Weights of a small transformer language model: RMSNorm before each block.
MLP neurons of a small language model. Each row is named by its layer, matrix (gate and up: input weights) and neuron, and shows model dimensions 442-633. Each number is 128 + 32 x the weight over its row's rms, rounded and kept within 0 to 255. Numbers have three digits each. A neuron's up and down rows have the sign that makes its largest values positive.
A block is one neuron, or neurons of one layer that tend to fire together. After each block is what it responds to, as a language model described it from the Wikipedia text at the highest values.

L4.gate92:141126138110173078142142138121143159148091116079137158149099156137138117113135136168117105157065119080137063168145106142104118158197130096118092115101194109093097113124109146063149102142112127135163086108077137148072102120138122114154144110137155103045125146157124132113090188122106149117147102146146148076101093163160138153064171181108199147175208113133119033137125121163118147157107110082110127126130099108160127139159174057149085131138193143151230165066093044128127155087151092112152133156116112097156129132172111162133120076112124178090078054130145142104130160179119151106
L4.up92:201147164090156107093125066124187130112081106102159201081147133150203116170099138128110118128154162138115159106103139140125092155080119141125146149146122150153113118161164122159141167132166138220139129131154125178121053158145157155097098132077121223128178172143100144189158142142112136100134114126154108164124162103123064142105152121131130128081134135160081137102149147120118133117120098130205131123121172162205105139076141135185152062071112159153089113203120114099041127090126143177110113137186133156122112141140104147100180187187128143132099179079149181142121183124127151125
L4.gate156:191091096103186100084080154145156050141172129133112118133200130090160098158152113127096143131121136104124156126117110115097094102119097107166144077138166161100074149156145147160125158145134095058157132103147150162207112080160161094094123107130075108167096136146114150111120114101103117109135026116143158127081120182187140075128099145055161173184126108169159120170130141088163151101141152095173087115120150113117150188123137154164142143122097123124106143083111101187153083126101080103177211109153112149134112160167098125117144133119143167100125042079088184074142127105116125103
L4.up156:137123135105171131098138177141224102146164107106104086167134127147163092085187115147096122143136083136150179134182083196100147104193118146138114159125152157091084130121111052085187142101190118103138107106126150094133098078123116146145139072122157123150117161125073110136181130145144080131143073129130105063110163206140110124100091175118116137169139125067090116102137101079181081100120133111137158128088129090156121174166130123132162114139086119171144110141087119140184160108178116099177212185163091168158127127126109128119117138174108116079145127123072167117120136061178097091
L4.gate334:110105180174139101141118115123093072137111179185167165120131151151095126138151114126163163138109141109093172154087099149180092052203096134138152118117079156132155092095205108130127185139117112071214121127196152118094153060169097098152162091108143113104132156135137146123179183123099101153113119130145168127115166109147197197124096145131093128154140133123143119052163106200186124056160124082137118163126103203116119129110150075168169145128119068141150110072174071126154104145122143113119122121176142090093147102135124113128100121117108109089154053111153158124137116162150169137
L4.up334:097140136111098112090079146169156137125095096144082075103128142142118157162185139131134066183154085117113142126116165067148104136080072166132168121149194113114158118083140138107157136129166114177148110131161089177190157126134137185086117100146164133109157115117102129113110132159116085147071030085159105161036148110167082138164073113126101077112110107165144117086195132124087091187091127110106134130235089130150117061169104119169143111142134103200097085122113082167144128138095137119085113105128189143103149147086102116119212116156104157113096092125175177096094139116177107156
L4.gate504:114198193145165173134162143147137166157176159143141130115141153164092076181114159174134102123114096141137179176043186144170150158076144206154122167110150184202165134138131082127135105091124164090095190101124132086153167113133104079089155189126181158123078137175119160069139144171181154105117091118124059120082153103106189190154126101072061125122064223105134073142146116129175110165156098158146119153113166176082170139149177126176151134105156157132118146167106109104170113087137124095092168160127166102120119136152124100167150130141154104126126089060159086092143125105190104078
L4.up504:113157165180128120112116171160129171143140144127144168184088150183151114171124149164137134080160138194132132101098103084163136088145183097111111200159095150137155132109105140113140149082051095097170187132123160130124098128110104147096148132098132121125104163098140149122122150157153158138074141073142163151148108143149122135151084145114083122135088151149118088140126154158133121137104066115112113133160103137108176136138168073140128117191128121145146127167118087109158104069100150093137095120144153157181081170217084116102142115095124100152165122103125086135101104145169170072
L4.gate845:124153169167168121097110115055106102129113074167120137125148095106145081164114136137153144120122135133095139121123137093113099119140162176101175108164133139174068098151097130088126134151173158137134113135082126191145179142146145109111132102086106087067089179131131104093139101147186054070150120088120154073160113143170134097090108144130081136160075125133159117132129132111191108070139123066139152121094165143160086137145157168163095211076084078125100110147144115084119150144140131143125093170141149169120073174159142165157158210160135148087106044089135106117171141116131145086
L4.up845:121115076105171062119069114119077075127120159129150125117088051131173091101140123099100161139179097100094140113127154104113083119160113139147133150103139100148111094147066113083168144155141140252141099073165122118157113111141134069104139109149187131119113075179092105100161154131096057082119127102109105106122157153158096133151148150137177101155138134089135126134113076157099115143095112174109113125118068133128139137131125117062159173182100155119141179053175113135139058092136162122120135117130125128112177151155081112080131162114111138147098085104100158043158129106135109137
L4.gate948:123072142100177056125136141141101170129127143148140153100135174110165087182137145131147135121159127040137115128117115117122168107114136165090169075124108134145112173131170137152160127105125105124160084124156066110191046141149089041102104089114136086105108085183112109172122191137162152059128113134152117079179148152154106173144141141104132115167106132159073158141126140089141109164112092101132107134116109168205149142100118042145141136101098167125045137153162069108086138113150177149131091105157166150125115194160079098134154159146177130165095111138122159137125148123134138162
L4.up948:098112137136159107150124142106168134177108115088167166137205092091126104097133136184198179157124164167162066101159126106116146190116142158084111156089148138076140115117167110134176083154092150095146077108056117092129122171124088142161106134156168130185128120092103108136159130110147110134137099121151153115126082123141073148115118148098159117135200082180132185110126115078066165141111119180075111044151131136164192080093097109131104064128114157188177144098113111145153153116129172092123155127118138102101111167178113137124155094078143141116114110151168128065043125138129064149
L4.gate1438:124097143155099157140127125134197187156168201076157114185144118129142132160163159132155119103150104145145157175148149057103109101192190121087160174116147207141153167123141203134205059079090135144180125134172109153104083129125109118128119161145131139086183095117116098107139143149113121108122114135133087096119163112095105155127153132156155128115243098111127123080131096087089150070097131088117144098083162116141114119124154116081096190154096068172116095098120113170155084152156109149142150124168115081155102103192139158062145145120155162182157133123125181192125141076073149108
L4.up1438:136172139126114128150095119190155134061136197064148151074093067152096065142070185078114166133102146125156157107150136109138133076155166117126118136169175183137071152123142148123163111111196098085150163098135122176165144152183088129115141154127130125132122194140154127121094155057127173122149116111135149085126117140108105074109098115147146131114175045163146165133156137191139096114140095247136124108113111114129178143083107071114115129153154125146117074175120139127148158149137136080145159123219127154186066149143156128142141144104168158158085115121065142129047185147085193117
L4.gate1533:139127105128090109160068142123086058097126148118129147124075146117147094133080137173164119129084079054192100075144115048113109145111119128143153132145146115104078173163086121129190131151129168148148111114133145133195130121148115167135139104093163104104087081171117047117059173108100171115128112160060111148126142146081142178096157206130131063092148159111090061150143110131126112154114108087129108141227154101099103113123119152146093091074127115158115160157125071209172121149155100096112125077116101127109132133107098106082073103201150170124140062104113161130106109127160114101
L4.up1533:141166145149143092092121138164116085166137128096106107126148104106184096128129080075176118187154135125122159092143093141164048135174122157143063133084174128149134140084187147079168146142111133108142119138157133086126127114096095078051094125074126082107150080157139164120129125046122172199105136146160116109132109143123100088059127106161132047154153161115115104109135119179134092167154168130168127133181152147128090089133073156119124162102180179212139115105129059109138174105125092122146032157138174107124134139078116107137122123142196076154153114151190085079108179176097114144
Description: Second or later tokens of proper names whose first part is already given, e.g. ESPN+, Milwaukee Bucks, Chicago Symphony, Newcastle United.

L3.gate48:148205153088122103107094114190055071067132095100090105121161139082157103175131102125073143136136093141165197066178151114118127137130154147195098112163122130151105157140101153136192191142130138112166178169146120110144127159126181116128134153112098138089173159117091143071078126119125142150068141159096091106101186139158068148091134135142102163114126117099130174124104123099139067109140129184090141141184147135083144100128131132091173150112115149142098102120157147224119145116132065101096110160101157046113113144153085102128033124112125096134111114130103081150177158120117178098
L3.up48:116118120150154137168161123156137158073171136156100129098115080088165107140141131136147121123156115121105099064121166085148137123177157165191083105112117160111160185137153156108151085123145136156124180139157116145110126192115142166180122169083128138153113135106179141126067142083156141104103165112166049065108149145080129111150130113117134093098110169089088121119150121130139090182112140119090124137166134199146168135169198125158109089106124172111118151147164183126141187166158070050111121206138102142085113148140096155074107154146124104078107133188151156181148155110160123164
L3.gate845:109172165136135105095134166143096064128106066147104094102199107183156097099135157051116151071134208139151154099122129151106120188161116178165106138109125208119123148156143187133159153140122124095103145094139097090129108144116072133190135137163126081143141129180093161166134132090141083084166151128100151097070127129126199147077126133054098079143077131135118233098096138138130125153107121154132167084124235189126149114055109132084112149142152201130102148123123184174094141169136131116164128147134128133142137124142145094133171136098132162134125079136110127162155193129120128156
L3.up845:104121086132176212093134177180147097098094098203119100146123112148065186126126174155179177077141078154166092136156147123094104176162102095135099167153119190107126119120078147094091126158176152136150144150131138049123149174166134172083170091123186126134130125126171152115110100147114155135152134128151136125049109108168144133074121083098151116117098163076139111157131153151087152170097123092118089157115144096161173157172151097096119097100088150102139152050085092146092152113140099103131102138186172141156101117115115116099119159168151152133126152086170137150132107146095145138
L3.gate921:176171150114155119098152124138068122133141122144164106089126091123113067117211141107132146153107144206121181076143116082141170134161144138079138108171166154097147099163093185107138161124124141098184142078068117114159147118146112075092115155165140115138123136117171162141178164106111101146103202141163122098130129091105115153105125227118135098142110141121112186085110186126120108119157139130102139162125139085104118138142153104102128149086129126093072116125144098103118149151091102124154091167113130161151144116140123101110136133133175060142118106177128146123127194078155106120
L3.up921:152177068115124110168149078136058131165124112156145096131126102156159136171107140143163143155109092201118154103159151135121116117191155125071145110119208159172081145105077186132118192145113130136175132125113117123102098150180094128081164108181129137123102097086150162165141148084119079118108135193106138133052140128052122150091074154078134088111100111139051139083128143156166110137173125078102132138126157151093102163149119104118103101159127143155108114117120033055104137116083101121143101229134110092061145100088108095166138151126165119125137203126109144117120206155140053153
L3.gate938:155129114093177161153172132118093145153115104149138136094122125132078120138150121105136219123138108187164174150181151110110139166157129113131182098160124171110115102158120176087130125153082183137090167174149060073093119131160159126132072166098160126080118099145144121141157148141080093148165121116134113152104119116082122137121151104117135097125101114136141148146141162149148086131082229108123161229127143103120173159171102128083144155124103134140093113094189124038134135149123106159135083144086149107168085134153096184111099111143143110170124113123159109124138154148119154151
L3.up938:187132175123161154157163114168085184165184103180111143143154197098108177130176081119181169089151125135121185216074118121135125157120142104177066154135151133090177139141176126117099143127115179093143148157078181176151111139129091165151151071147123148154187120085168153115091094145116098121168149128128110126138130072048144154083083071140119094138107165144116076098133155128155069108135139135089126106108096135142181145181105157115181142104127126103151113105151118090098107137094109160128136123048182116138186100120091114113062159119091136098113183122102158122140123151071176161
Description: The preposition "on" (also "On", colons, dashes) right before a date, e.g. "born on", "held on", "released on", "Date of birth:".

L5.gate258:135106129142136138089145086125162153116124109123120156206120212058120169115114188163137134157176127121116132187094098108166146127108132142124118129087136109161123125123115087087156111132110142104176124158103179128147119155113133118123134164090202166151174088150156169119138133061129136161067071121119122139110135116118146131119081143118164179139153147129073110142070093128116090106101173116136122095153124164129093152119197110149109158061193066174189102144149068139138125132119062117160150067138130140119182110166131050122103122145101129156118092154135081144176094156147097129
L5.up258:163158112131122186132166073116167137152201152112189070089091141069133178154169154191121112121112145090152098105084139087105082078155120138088138187163091169135112109155099118069054179136119131153132085129167106123115071134146111116143093140080183118127150123158099147155082127148125129147092127113105139120138156151139124109144102153126161054108214110170100100156095137122133108123140091113156073114179102144081071133107081127169129196058161128096138161118150109075107082103145129107167166150063144144063127123134161108084120147161125111127109149142136129186118135114127141140
L5.gate739:147071168126100122120110161100156178116206151146127071139094179109131081137153125142177144096086118114134115124077165123190144102107142149179117126108161146114177196119114139066202081122104076127155137140148101109187134167120147120133144132119121141127143107215178198152146198154193134202088102061096211137176148130079131138135120146129138120097099164185126156132091142126132142125194091111102100143123133152118112142147099122101121117100086168142123114130170120138121076131134115103127140123203117081122100072099148081133136137163137151166117166102166164205168157121136181146
L5.up739:125174125066146078136113115172059140156117157117114099130135158096100142123150133127053117122143157124150132076157124173167109093138137127120086134124142061205128112149100144122104128175107140179154102084146098140154081192114096169111150143040115033138148134147115116108130102075145119142095116140175139119094169096131137116119164146113102179093146109121132164117104112149114110131159116040152111138154170082089128151119130104124108127084097133092109119158121093107138131112139104132068111190153103126160144129112099119130214130193088141113157102166132107162196171151122090081
Description: Forms of "be" or contractions ('s, 're, 'm, 't) right after a subject pronoun, mostly in quotes and song titles: "It's", "I'm", "it is".

L3.gate704:105102169091185159165160125142072127163131146145132143113162132155169123113143188110136153076129115081143173156134105124098089120121147187156121098148121175126113078099100032119088115068153117125147072170132091126185132080096158122171162125093137092170098123118119118125107090172141133153111125059123143088121130089177212115120193140178158120153111146131103153156100116121147165168162099128108135102152145102112124147109129073153099123153164114162118143137173215101132186154060061154168111170119097184122134159160173165137125144152106124087127183041048158211133141152037115183
L3.up704:142093111156168171088125160102057054154139119191139105151159149156170181137094176159132129088139207099060165142113116159174135147064101150168126144106146114168186125057083156159146129069105152118173096129060138101162111075149116110136182158108167092148097112104125174111134172118081182137039117076119087113177188173085117141137133167145181080122152124103131118157157149107180095140073149150154064100104150093134100133118132108144187088154149130162125179201124190148107111124148117169166152039119115126137130118150103116147118177149126163081066164118096101152145099130098129150
L3.gate800:129156075115146154171144122098132104131128137159151177120073113128128124101126210064197094093128130090101094144185103112140176091092119098131123103144114162123148118114088129132114115128119118164101154185084137091167122140118118167140158156076167128099140146170173108090106127129090123167093126033125153107132091095118126105154170116199157140108132121144161151117150121162145104079156161167148133128118106172130116113186088168115084137170110151121120111110176060140131128063104110138177173111134046173188124126180203090165121109132138145121126122066141105134144194173131154155
L3.up800:134135120103128119104114132161126116112206113135110106106160140108192154190117080083085149118136111123089101178100103140074163109091150139111123110036178119140128102102070128160128160138134132169159117157128123149146156101230123113176105056129083123130086115161168144067199224100167100113104124088101118087125119094126124133112139173092114061126143158118172071124119115106104064093092089115103116128084135104037155102174098083167131100095139089116160140139053118091113115136088138151127135152151133157109162137199134156094161094125126100174172160133116124093066142098141114133
L3.gate1210:156068189146121155152102130089127118165129174118144144158205140113143075147118124130166134106127122141167139085173132136105154092111100128142136183154128133118173136139130062106118059085108096105149128048132159098130098102137104115091150091102172069114105203129130119081122129112130067063115107073152098132179146163165203117098145115168106120132118136128107063070168105143142129118191130147056135171087118182169122113089144146127131154116144086170107082160154081089124108103142136188110129104141088111087188145095129137140095168101099137099136090136149105107105157166102101095
L3.up1210:159128178158154143116094184118124085143103131103118121134168099167114147165157137035153155172154101096156133128110114160152188118081182140120181139094128159056154138053112098124172077083204114132185108037140130101127131113147088157112153097127171083120107134099137153090124160119171047124101071106130184146139177128159168103083128108185095095183127140099106096152127055176110166094148130148092155182082117148103157115122101175118155136137098069133133145164182057143138153109112110182089119117108089069106143122125122118133121199119072134091140102108133192110103099125072087176
L3.gate1504:102148193131069118156132181102063143085126117153193121072171128111103128158156123132118109133162105107078158124153130163101136045087125187087113110101140144097116044150114132111158159113146122077133148128112109106132117121137163129170158099144162140151128117109098115119170145135128128104089088075172188158134204119124096139145121123126129152121203109079152194153148088110176058121111110149069138086103126111186087134116076160140074100136100173129111179113153112107141130109107139177200101127197146100157109135111038133116131109171062058173109151094109129093092136141144091136
L3.up1504:067189151165163118152091099106167093146170098160090091142162168179119097115142121127148106103108160169098195100086188104128120182123153127163131186152178139118044090190092074129106141125123125148144215130148136122104074072169100145088184153154134159134117101142174117117149126129156129114136160132109108141120154123055155099127130154139110151100126186093172163165073099189154087125141192134135130101098159137130062145128112157115145102100080086183108166080192097130087114154158140114103134107119079117113095093141082129107153118168111178151138151106110133156081200174151077178
Description: Final word of a team or organization name after its city, such as Kansas City Chiefs, St. Louis Blues, Seattle Mariners. Weaker on "of" after all/most and "with" after signed.

L5.gate344:146136109098148132124112133156070157108142148110102165121189088121137094111185112108154148165118116115116115116099167125080116149152113117135160087145129118140153170162056128084116085155148098154143128185159187170070126140100142189118156090178146156161097189111120193110113153159173139134144093095205093127183130179139142107157127184123125183094109092101137118107127097126138156146076132107145138128083194104099126133150126142098140089147108122129128153137148125164117099182195131144067118144145122165127180143147059123117091115043130129146100176078112113141134185151127124148
L5.up344:139172118121158112110137080094083176092140168142139097157121089116146166154101078096142128150107155157225090120157116128157117133176049117144151114115146131112177172099116130115125112171126118114085172138183146149121146126100059113077153076071113173166101139145131092185099101127113092102116111095207168099154164100107113154120108114098108155163109078137155167112140187124151109169119186172167125171120120123129078142128129051150145125162166189128134187144132112092142053127110119134067123140150146161165110095103125182121084142147175105162099150168093076094085123123077147157
L5.gate1353:124166099156163176030092148111137144171148156129146146165107156104097064106158122107164067120161109114195154115078128148074093194110146140138110122139081114147141111180125157131107112140123177151145208183107136064083043154111138081134191127141092105089139141143136169111115083128154109143037143128133107098170168145036107156171092200173125139141109226150212168149111072147147122147131106123143172130174153088088075155171219062150114137110119142122142128136080140109126116126129147132108104121166147137142150106134097135159120126176163151119187131176107068194120141138152131129
L5.up1353:180146144150135155104093204090093146171102149153106122137159117070104106124103114113180092074146131141103104155063080144093114184133125119116101134115114082136151125147129148140107127100130241091159125150156185065120120112143227163109140112144133103161167166116107140106152076119155092129124138178224110118202123178184086115132078127137152140122168176193150152120106123103164125114153158141173140141196126121096070126094135062137127118143115154141136165126140193165117150183131136117166133126120112079135150118101152168143130134143137114118091160172123126138114051118111173046
Description: Prepositions, mostly On and In, that open a sentence or clause and usually introduce a date or setting, as in On 27 January, In 2019, held on.